From a checkpoint of a small transformer trained on Wikipedia.
Size: 26 layers, width 320, vocabulary 32768, 47.8M parameters.
Architecture: RMSNorm before and after each block, rotary positions, no biases in attention or MLP, capped logits.
Training: a variant of Muon for these matrices, 382M tokens, 5831 steps.
MLP neurons of a small language model. Each row is named by its layer, matrix (up: input weights) and neuron, and shows model dimensions 32-159. Each number is 200 + 30 x the weight over its row's rms, rounded and kept within 0 to 999.
A block is one neuron, or neurons of one layer that tend to fire together. After each block is what it responds to, as a language model described it from the Wikipedia text at the highest values.

L3.up342,221,199,193,159,226,201,164,161,259,188,233,209,237,225,224,182,156,194,237,169,182,146,233,205,164,223,200,243,214,208,215,211,195,235,144,237,242,191,167,173,213,191,211,207,213,78,192,183,183,150,193,240,189,192,167,234,182,176,174,183,196,215,247,232,171,225,210,271,179,150,185,196,206,180,186,222,223,194,223,220,176,201,236,209,225,179,129,247,241,203,232,206,135,165,210,237,192,170,200,188,172,167,147,282,242,221,277,213,216,176,140,206,190,192,158,162,192,194,187,207,249,216,193,190,184,161,218,237
L3.up355,208,183,193,185,169,217,228,171,197,210,194,237,179,175,179,212,257,194,210,220,172,220,229,234,189,203,247,251,175,215,217,135,179,232,144,212,249,200,196,218,191,258,148,204,187,231,185,217,189,221,214,153,212,164,175,267,179,191,142,205,187,232,217,241,191,223,192,191,183,215,197,156,149,188,214,233,188,141,169,128,191,189,210,173,200,227,190,205,197,148,199,177,202,237,200,242,192,168,251,203,217,231,171,245,189,179,230,207,214,204,207,133,213,166,184,216,178,261,186,201,218,171,276,171,209,164,218,156
L3.up356,214,164,238,186,185,198,213,194,234,264,208,216,227,196,197,163,216,188,163,242,188,245,235,168,202,250,232,214,200,162,162,260,202,192,191,146,257,195,166,237,188,192,142,179,229,171,175,185,219,168,165,209,195,184,182,287,228,169,229,202,236,199,183,190,176,169,218,196,196,226,143,186,205,249,238,199,193,212,219,115,167,193,175,217,228,215,213,241,184,183,177,223,138,191,259,254,260,209,231,178,191,201,220,183,225,180,220,193,160,180,177,187,182,145,218,210,270,199,166,194,191,188,273,156,239,223,191,225
L3.up496,230,194,190,128,220,225,214,139,186,161,180,144,235,246,217,190,223,209,213,205,213,166,197,203,137,190,256,206,173,227,172,197,160,213,207,120,148,182,218,204,175,191,185,218,178,202,239,197,215,177,149,145,210,163,201,249,190,243,234,196,200,248,237,225,222,224,136,217,270,192,212,172,206,202,196,203,218,198,189,172,154,192,245,209,214,190,209,133,194,187,209,207,186,165,217,193,199,183,184,230,222,203,169,270,237,207,164,136,205,207,188,233,166,165,165,201,222,186,172,133,202,198,174,165,206,186,175,203
L3.up648,190,198,169,130,200,180,147,161,270,201,212,155,178,203,186,200,162,225,162,157,225,217,221,210,191,198,186,218,198,150,227,219,197,217,141,170,229,195,256,204,205,219,222,229,222,181,139,245,175,175,214,214,142,218,148,205,178,216,206,200,181,200,162,186,230,201,168,206,134,177,241,265,233,196,163,202,218,217,226,123,198,237,193,235,195,189,185,190,210,204,188,221,217,141,190,198,135,199,186,230,191,168,237,181,240,236,178,219,184,122,194,213,167,177,197,146,186,190,240,210,235,180,174,188,222,212,215,205
L3.up760,187,165,276,213,162,201,241,174,284,249,216,183,230,220,179,201,204,208,160,237,219,235,231,192,170,253,237,190,170,189,208,176,188,208,183,214,187,194,226,145,185,257,241,196,176,219,198,192,243,226,219,241,189,165,238,257,222,186,175,170,187,245,218,214,254,226,213,233,235,218,207,164,203,198,199,191,228,223,215,233,189,174,209,208,155,213,209,211,200,254,283,231,214,186,156,218,196,260,219,182,185,168,203,162,198,178,150,190,171,187,200,140,187,135,249,147,147,220,137,213,203,186,228,225,195,184,213,183
L3.up1456,238,230,173,173,147,212,252,231,194,214,169,170,176,143,208,222,152,189,230,242,179,143,229,226,171,187,169,195,253,183,215,185,232,192,231,254,212,177,187,181,181,179,229,145,213,204,174,217,206,178,181,222,142,172,198,158,211,226,282,201,214,163,213,227,195,188,167,194,213,249,190,150,205,204,203,189,186,182,195,193,210,152,182,198,206,199,195,186,212,189,256,170,187,209,179,197,251,218,301,204,195,182,196,187,280,207,196,189,253,239,256,209,226,161,216,171,149,190,178,167,195,209,183,190,184,207,234,142
L3.up1503,225,229,167,169,200,151,173,172,149,215,227,207,190,200,210,173,201,193,200,227,195,196,216,244,176,203,217,184,187,193,212,223,213,217,207,159,231,237,168,209,200,193,246,186,232,179,224,171,211,201,198,225,203,257,201,217,206,180,172,193,203,197,192,203,199,191,208,195,198,226,201,220,178,141,192,190,252,194,228,188,170,156,237,198,267,192,204,193,199,176,251,217,165,184,260,172,241,221,132,226,177,225,204,222,170,240,195,223,228,204,201,180,189,165,267,222,198,158,244,218,272,231,167,193,198,178,240,182
Description: Final word pieces fused with a comma, mostly adverbs like final-ly, careful-ly, broad-ly, also Gins-berg, Jose-le; plus the number word one.

L3.up92,172,236,198,198,185,168,192,189,199,198,167,236,185,144,210,183,172,221,181,176,212,160,141,177,183,239,161,241,174,251,232,239,174,198,229,154,183,147,173,214,233,200,205,235,185,212,206,219,200,190,220,250,216,187,175,183,227,193,174,201,159,219,205,247,259,159,268,220,254,159,175,203,178,198,181,167,188,205,164,226,251,204,257,285,159,163,118,182,207,271,165,181,221,240,169,178,212,190,176,215,151,175,199,227,185,171,181,198,174,202,189,215,151,218,223,160,200,221,184,231,208,161,153,166,198,234,197,180
L3.up103,229,164,169,237,201,267,278,238,188,227,193,203,220,192,251,192,261,168,186,154,201,230,178,227,250,224,178,254,172,189,258,202,232,171,205,218,241,174,186,222,197,214,185,222,199,159,162,217,215,229,207,196,176,164,192,214,219,192,155,230,180,212,210,254,178,217,218,196,161,206,217,191,254,174,194,201,193,168,187,166,167,196,209,214,207,220,241,200,239,197,131,249,248,216,242,197,186,224,209,197,173,188,132,224,216,166,183,179,217,182,194,218,159,185,169,171,197,179,184,179,254,130,186,208,192,228,146,215
L3.up556,235,206,238,212,210,227,220,231,191,226,229,216,172,182,238,204,221,201,244,199,143,196,177,180,203,205,193,238,188,224,196,173,137,131,154,195,220,210,227,194,286,198,197,231,202,181,163,206,182,156,236,250,194,216,214,205,159,274,204,149,203,183,127,195,194,203,233,180,187,212,223,207,242,150,170,206,199,172,117,205,193,157,257,191,169,215,155,235,169,226,218,209,201,209,248,213,178,228,163,160,190,197,164,237,183,221,216,216,230,210,179,219,209,220,230,234,217,132,163,166,252,176,186,188,236,209,275,178
L3.up617,207,166,193,198,145,228,217,215,205,172,221,121,170,217,149,191,198,236,245,192,169,253,192,235,187,241,189,180,151,216,220,247,206,203,193,186,229,158,185,194,203,252,197,192,204,225,181,180,155,165,188,231,220,220,229,185,204,167,196,195,194,170,167,196,170,201,163,165,240,232,140,174,213,190,202,172,241,153,167,190,213,153,227,194,189,170,183,206,178,200,182,195,172,202,185,227,232,211,223,210,220,174,219,193,175,211,170,233,230,209,213,246,155,183,228,212,215,173,211,200,210,221,209,191,214,178,181,223
L3.up696,210,188,223,180,236,198,185,161,213,217,170,213,162,195,163,141,190,220,204,209,119,194,239,237,209,168,185,236,168,207,206,246,171,254,233,261,212,193,215,205,215,205,168,198,217,169,184,158,249,190,189,210,193,182,274,258,211,215,211,213,205,191,175,230,236,186,232,205,190,212,135,200,191,173,195,225,243,197,192,208,240,167,199,228,162,198,186,186,218,154,174,226,183,163,220,227,182,230,205,210,174,223,200,247,209,210,158,202,205,202,251,188,143,184,202,201,222,200,246,182,239,206,179,249,219,205,160,175
L3.up956,212,230,199,184,167,244,166,215,159,210,249,201,197,203,245,176,218,181,159,185,159,153,214,232,225,253,252,248,195,189,188,204,205,159,190,185,145,248,203,164,121,194,196,175,222,166,241,233,199,274,236,218,178,218,223,190,196,235,218,203,225,216,202,200,240,180,235,259,207,208,227,215,212,186,219,270,211,165,154,221,163,218,182,191,197,225,229,140,200,196,212,165,162,228,169,175,192,211,196,184,177,219,173,241,167,183,221,208,215,125,189,208,230,167,270,185,239,156,168,178,214,202,194,179,190,214,187,232
L3.up1012,221,171,223,192,254,212,195,213,234,171,134,175,152,180,203,178,198,240,188,194,210,195,187,217,196,194,209,208,227,229,160,246,224,205,176,173,187,220,231,201,171,251,230,210,230,266,185,251,225,187,97,207,208,206,186,247,235,181,119,156,212,168,191,209,220,230,185,226,210,197,162,203,218,189,225,240,213,275,180,181,190,190,256,233,197,220,197,198,206,183,185,195,245,187,185,212,248,248,201,235,175,235,158,205,204,198,172,192,170,186,201,204,223,255,265,186,236,229,179,205,217,166,189,158,188,193,134,202
L3.up1153,210,182,207,220,227,225,155,108,251,190,215,184,185,163,201,206,281,163,197,157,142,205,207,164,161,189,209,224,184,220,187,184,176,209,253,161,195,188,250,182,188,197,171,177,213,203,214,193,185,200,210,209,228,201,187,205,218,197,136,216,191,253,226,200,217,198,173,229,181,186,228,170,244,200,189,203,215,213,216,162,223,161,183,193,167,278,230,195,232,228,184,247,250,212,197,226,188,179,158,240,170,197,137,192,249,223,214,178,216,229,197,205,177,175,257,213,245,228,218,214,169,185,204,205,187,213,181,198
Description: Fires mainly on "(born" right after a person's name in name lists and biography openings, e.g. "Paul Henderson (born 1971)"; also weakly on spouse, married, wife.

L12.up269,281,233,176,192,185,148,207,149,180,224,188,128,186,177,200,218,245,247,272,209,179,191,205,195,211,152,149,187,207,194,190,190,128,198,254,224,171,179,188,153,261,188,215,260,219,207,211,230,154,153,193,192,222,199,141,229,187,164,217,265,212,191,150,212,239,210,165,215,203,183,201,200,201,232,166,173,225,132,207,194,205,193,181,149,225,166,171,142,185,165,184,197,256,260,181,191,181,193,211,161,170,227,195,191,201,172,166,192,193,175,195,204,207,185,181,202,241,195,190,182,235,216,184,234,227,213,165,233
L12.up817,186,262,234,218,169,199,163,159,230,227,243,181,210,189,158,165,232,203,146,236,207,236,207,213,219,169,237,234,206,194,202,258,198,191,176,200,168,225,197,158,251,225,239,198,185,244,162,204,219,211,148,233,189,175,251,214,176,144,138,192,136,125,160,218,183,177,167,222,179,206,263,211,165,247,180,190,242,247,208,247,187,216,195,166,196,240,219,266,191,206,217,237,220,195,179,157,196,244,220,191,177,206,184,230,182,253,212,254,221,218,191,194,211,178,155,163,179,209,177,238,249,209,206,180,218,194,171,151
Description: Final word piece of a proper name within a comma-separated or line-broken list, often with its comma, e.g. Longw-ave, Sw-ifts, Deng Xiaop-ing.

L14.up279,195,215,209,184,210,229,198,242,187,256,225,198,220,224,205,264,194,221,221,191,261,209,208,176,253,189,211,170,244,165,229,167,197,202,235,246,169,221,179,217,236,192,202,184,215,186,247,182,199,249,178,155,172,237,219,188,214,215,214,230,130,204,201,176,176,166,198,205,194,209,189,214,205,209,196,217,157,246,169,254,221,256,210,229,120,252,202,210,184,297,211,198,250,200,229,192,258,231,192,184,130,214,201,164,214,234,235,220,235,192,234,107,230,183,200,154,192,181,147,263,199,195,218,188,189,204,150,193
L14.up340,185,186,277,202,181,172,140,180,229,167,198,229,232,216,199,245,241,189,184,223,252,223,229,154,191,185,220,218,211,166,247,260,172,190,214,222,194,221,238,176,196,159,234,149,225,170,202,201,171,164,175,205,213,220,220,178,202,218,223,195,187,203,191,227,146,240,187,188,208,168,190,192,252,255,142,162,216,191,206,192,192,229,203,223,250,174,186,171,187,174,153,207,188,214,227,152,214,161,180,182,184,183,211,187,208,204,187,179,232,200,220,224,151,195,271,178,215,203,247,143,196,238,220,212,223,237,143,239
L14.up459,191,218,280,156,205,249,246,166,225,220,253,257,215,186,169,174,228,186,155,183,174,182,255,189,198,199,209,164,233,161,239,169,208,157,241,191,177,212,199,210,244,207,201,162,219,248,213,226,220,218,207,201,251,190,163,162,130,200,173,206,215,248,230,208,223,170,186,127,185,215,188,144,215,194,163,168,260,187,213,174,165,203,205,204,221,223,238,221,148,185,195,232,184,232,207,241,226,164,213,142,230,187,191,178,235,178,252,188,217,262,233,196,163,203,226,237,208,250,211,221,233,237,201,142,170,184,178,156
L14.up661,165,207,285,146,217,209,138,200,202,192,259,258,156,183,167,226,178,220,217,232,236,182,186,153,206,166,176,266,210,162,214,199,200,163,195,213,226,225,197,217,198,220,186,197,215,147,195,202,170,234,191,186,246,246,207,234,194,184,237,132,187,184,222,179,186,175,186,150,163,183,183,207,222,234,197,221,176,167,222,216,179,166,217,230,217,149,214,260,208,218,187,161,194,213,172,209,155,183,173,215,145,229,202,206,213,215,172,206,151,204,197,204,188,225,245,170,190,247,201,183,211,125,199,145,190,204,144,193
Description: Words that come right before a birth date or year, chiefly "(born" and "born" after a name, plus "in", "since", "during", month names.

L14.up354,216,193,228,189,209,242,181,217,174,180,212,233,165,200,190,237,193,193,206,158,234,192,147,246,163,162,216,214,139,162,166,162,227,193,218,220,208,184,177,196,237,236,164,170,240,312,212,213,169,213,188,160,238,277,198,166,166,250,196,184,201,213,242,152,183,205,212,196,197,230,226,168,166,174,194,245,182,182,170,163,209,186,200,198,230,146,223,191,173,198,180,254,234,203,214,185,209,239,216,179,211,207,225,243,176,190,202,196,173,211,240,217,183,207,171,216,114,243,191,165,196,194,199,194,220,195,215,160
L14.up730,236,170,219,177,216,242,188,214,170,191,218,202,198,211,215,224,193,234,181,200,252,229,188,211,196,170,181,258,205,216,216,229,161,190,187,228,182,185,248,202,187,169,122,172,233,273,239,194,201,235,196,150,194,186,179,264,164,247,194,225,206,216,250,197,305,164,171,180,200,196,244,183,176,210,220,206,146,207,187,191,188,193,220,224,225,212,166,195,205,218,196,220,278,235,212,177,233,235,191,198,176,251,208,230,184,259,147,188,217,224,191,218,206,271,128,197,249,160,165,132,203,220,206,197,207,224,152,237
L14.up1322,212,197,191,197,232,180,158,210,169,179,210,217,175,194,193,223,232,197,182,187,189,145,162,231,200,192,216,243,228,167,174,197,181,194,199,191,196,193,174,186,201,215,210,195,221,277,170,200,166,183,172,240,170,246,217,190,190,212,193,218,196,241,239,147,192,180,206,154,230,132,242,167,219,164,201,248,279,139,217,158,197,180,224,161,214,196,215,149,190,193,176,225,197,169,208,199,226,206,209,144,202,152,218,227,208,220,207,208,228,224,225,218,147,208,208,228,211,181,214,129,268,214,149,166,217,274,226,219
L14.up1457,222,140,199,225,196,221,134,198,193,145,205,204,192,188,223,195,200,215,206,232,225,217,166,165,173,153,205,189,172,206,150,229,134,203,267,208,213,199,166,197,247,233,183,178,107,227,195,222,222,155,181,177,170,303,189,208,234,239,210,183,186,247,201,199,216,179,214,196,241,179,177,151,242,188,203,201,238,223,171,204,213,168,206,160,231,186,172,181,217,235,176,244,225,158,238,189,229,205,228,184,204,248,288,241,210,214,233,208,205,198,251,214,161,197,204,188,196,230,216,246,200,249,166,239,203,272,213,189
Description: Commas, often merged with the word end, that close a non-first item in a comma list of names or terms, usually just before the last item or "and", e.g. "Bagirov,", "Council,", "Wozzeck,".

L12.up812,196,188,215,192,221,199,160,201,196,212,173,208,207,206,175,197,240,211,145,185,217,211,193,135,199,260,182,222,191,186,200,164,237,189,190,192,181,194,208,228,211,209,189,221,222,147,180,184,207,181,181,236,242,197,113,231,197,200,145,148,164,141,210,243,182,238,190,221,168,239,196,231,190,176,146,231,204,150,186,159,169,232,192,181,169,168,235,236,174,222,233,195,210,120,253,238,184,183,249,210,203,215,207,205,222,235,202,146,230,188,162,134,231,200,227,230,150,196,194,239,179,179,230,186,219,144,170,220
L12.up1327,192,178,157,150,208,159,212,155,217,209,217,199,203,235,229,223,155,142,180,207,257,219,189,207,185,183,240,129,233,159,208,193,272,187,191,217,186,179,199,159,143,192,179,175,223,221,243,169,208,179,136,210,185,232,232,222,235,246,231,241,156,245,202,178,125,231,218,160,165,168,187,179,189,201,210,181,174,202,184,248,216,162,199,260,214,188,191,234,232,201,215,205,180,202,203,221,168,238,175,162,193,192,203,152,149,189,188,206,240,245,203,191,208,181,206,151,155,244,211,191,156,202,161,243,265,132,161,237
Description: The token right after a completed person's name in lists or tables, such as " (born", " (18" or " |", and less often "in", "of" or "by" after a named noun phrase.

L3.up137,183,205,224,251,159,202,234,221,196,216,187,241,244,221,211,162,191,196,197,182,161,192,196,194,232,174,155,188,214,227,162,179,212,208,205,217,174,208,187,164,179,170,215,196,172,156,221,182,185,194,229,260,208,160,230,201,241,195,217,168,219,234,167,252,221,208,220,246,212,167,190,121,188,212,238,271,186,194,135,207,197,189,186,187,162,259,215,150,230,228,186,187,157,240,165,190,181,173,221,244,224,170,217,190,212,207,133,149,260,218,212,210,143,202,222,192,236,220,213,153,166,228,184,149,136,177,226,148
L3.up173,165,220,181,194,122,209,177,220,199,203,212,187,184,199,216,197,203,179,207,181,154,176,217,244,225,170,196,198,220,216,246,207,219,186,158,227,175,229,225,211,185,209,185,246,171,256,183,229,222,182,259,196,246,168,212,193,149,184,185,164,257,239,145,209,205,190,160,115,200,221,226,251,204,203,187,217,140,197,194,252,248,173,266,184,246,233,164,182,196,226,170,149,218,229,170,164,203,192,203,250,186,205,205,204,180,189,223,158,217,229,214,260,206,223,232,238,197,185,202,214,221,227,196,144,196,153,222,177
L3.up178,195,229,190,249,180,188,198,155,222,222,231,217,232,192,185,154,213,197,181,150,167,221,179,176,150,228,224,267,236,175,164,232,172,183,203,196,157,181,180,184,248,258,231,232,128,230,178,210,178,163,218,206,247,172,182,190,180,213,202,260,162,189,194,192,169,205,231,250,158,247,220,284,182,184,212,198,202,170,194,190,201,160,224,154,198,215,200,154,235,258,168,231,211,218,221,183,185,171,165,166,183,210,206,228,181,128,210,213,212,233,223,184,218,221,210,234,155,207,186,221,223,184,189,194,163,192,186,199
L3.up707,254,168,191,199,226,238,219,200,192,196,186,241,196,132,217,142,181,200,212,130,190,139,229,232,256,256,144,196,191,188,214,141,172,237,183,191,209,216,183,210,197,224,163,200,187,211,166,186,189,163,210,217,179,211,208,184,131,218,201,172,210,184,218,142,226,205,196,255,225,217,211,148,201,181,195,211,214,198,205,170,192,183,199,190,169,192,165,181,192,219,240,208,177,180,253,234,207,196,198,179,213,170,225,186,158,195,186,253,267,191,185,202,219,208,206,119,185,186,140,199,193,223,175,204,220,214,193,148
L3.up877,196,277,188,209,171,190,172,217,204,216,155,163,220,218,124,166,218,188,210,203,177,197,230,247,200,203,188,194,178,197,228,244,152,165,202,181,209,214,205,211,183,180,258,230,199,202,206,206,233,211,188,199,214,189,182,206,159,204,199,226,239,252,212,209,193,225,241,234,221,169,250,219,208,195,188,207,175,218,163,144,179,147,249,183,234,186,221,173,221,204,217,233,141,169,160,160,201,189,204,215,177,202,173,195,163,206,200,220,234,186,172,191,201,182,256,183,134,183,227,248,200,192,165,173,214,187,170,192
L3.up906,165,237,233,170,200,167,177,113,192,222,198,179,215,202,195,182,229,165,233,182,147,241,196,215,209,183,199,235,205,189,229,194,191,229,165,286,225,202,173,202,211,218,205,216,158,220,211,219,226,195,164,280,238,158,169,191,173,205,168,187,213,214,159,229,208,219,204,222,196,237,220,174,216,204,190,203,216,232,209,157,241,208,144,205,206,220,217,201,184,219,177,214,201,191,206,188,207,167,192,270,236,140,193,205,206,176,175,206,209,250,238,226,171,231,208,272,163,212,246,211,247,146,205,187,174,167,174,157
L3.up1046,238,157,230,168,210,216,219,250,222,184,216,199,205,160,157,186,201,198,225,189,149,229,230,249,193,131,167,223,182,228,219,243,211,178,230,160,209,193,172,244,176,199,167,235,216,207,188,169,162,226,223,194,154,231,177,208,170,167,224,201,235,172,186,191,216,234,174,126,189,270,175,217,193,217,218,208,220,242,157,194,258,177,180,169,201,190,231,164,218,268,219,241,251,201,193,150,209,202,160,244,185,147,204,170,184,221,284,257,208,201,180,236,199,207,183,230,188,201,192,201,176,194,197,175,171,187,203,177
L3.up1449,193,183,244,183,164,232,165,183,192,263,208,176,173,159,230,199,175,138,233,183,195,244,185,201,179,185,202,197,247,204,237,192,246,230,203,242,242,171,199,173,143,174,236,235,199,165,143,142,228,168,184,148,236,179,174,219,230,233,182,225,171,228,233,199,199,147,211,178,192,246,192,200,170,188,209,159,211,203,197,191,179,225,195,179,203,186,247,173,167,242,210,226,203,185,231,185,160,233,172,160,218,197,218,298,188,214,213,192,203,164,145,187,159,187,206,213,223,195,214,158,253,204,180,224,184,248,228,216
Description: Mainly opening ==== or === of low-level section headings, e.g. ==== Semi-finals ====, North Division; weaker on closing ===, list-end years like (2013), and table cells.

L14.up153,217,197,215,162,247,192,194,210,190,195,198,169,225,162,172,214,199,169,218,188,208,254,180,214,244,168,208,191,219,99,213,138,205,170,199,198,198,196,160,216,209,197,207,176,151,225,148,165,245,250,225,213,193,220,120,174,209,205,197,202,187,179,217,163,250,201,228,237,255,174,229,226,217,210,186,151,176,252,189,155,260,224,181,190,258,175,215,279,179,199,252,185,283,243,165,193,185,206,247,156,225,187,194,213,228,244,219,175,262,217,222,252,235,221,241,233,168,190,209,203,256,229,236,215,214,207,193,197
L14.up1059,202,208,175,230,257,216,222,219,211,213,251,267,232,217,178,173,183,193,195,266,166,176,197,171,203,212,204,215,161,183,243,199,142,228,165,149,198,234,166,224,239,191,228,224,214,227,199,240,198,193,202,234,158,180,161,230,225,226,188,218,188,159,202,177,215,275,178,187,190,202,172,186,170,174,224,266,196,237,223,150,177,184,175,190,197,146,205,194,170,145,199,233,201,184,168,191,201,259,235,205,254,214,199,195,205,247,231,215,172,183,214,152,186,144,208,172,177,179,186,251,208,198,161,213,230,233,237,180
L14.up1109,158,184,240,216,218,172,245,200,195,178,194,179,212,150,169,205,221,182,243,208,176,227,130,248,208,186,192,230,227,212,203,216,187,174,154,267,220,219,222,223,141,248,193,176,200,239,183,211,231,222,180,174,206,206,221,196,169,216,218,211,159,179,220,119,218,253,149,209,186,223,192,167,208,185,146,236,190,221,219,120,187,205,164,208,211,152,179,198,173,202,245,192,198,225,173,198,193,167,165,146,183,233,202,162,290,210,220,192,168,196,184,201,199,220,182,178,180,141,236,185,261,194,210,191,183,243,173,235
L14.up1437,180,248,159,196,177,197,230,216,234,113,254,218,184,163,178,184,254,208,211,179,219,256,197,235,188,165,169,237,158,211,190,204,181,177,235,187,227,238,173,149,181,249,183,218,218,195,203,212,219,222,173,189,188,217,244,178,206,203,218,198,165,170,214,194,146,105,127,170,222,216,191,228,210,212,224,186,143,233,163,181,164,257,134,201,237,200,209,228,158,197,234,197,221,196,209,163,236,111,168,222,170,158,263,193,191,194,206,227,181,210,205,208,216,220,202,214,193,191,248,281,188,176,190,210,187,172,155,210
Description: Closing equals signs that end wiki section or page headings, such as "==Credit ratings==" or "= Swissquote =", plus table separator rows and the closing pipes of table rows.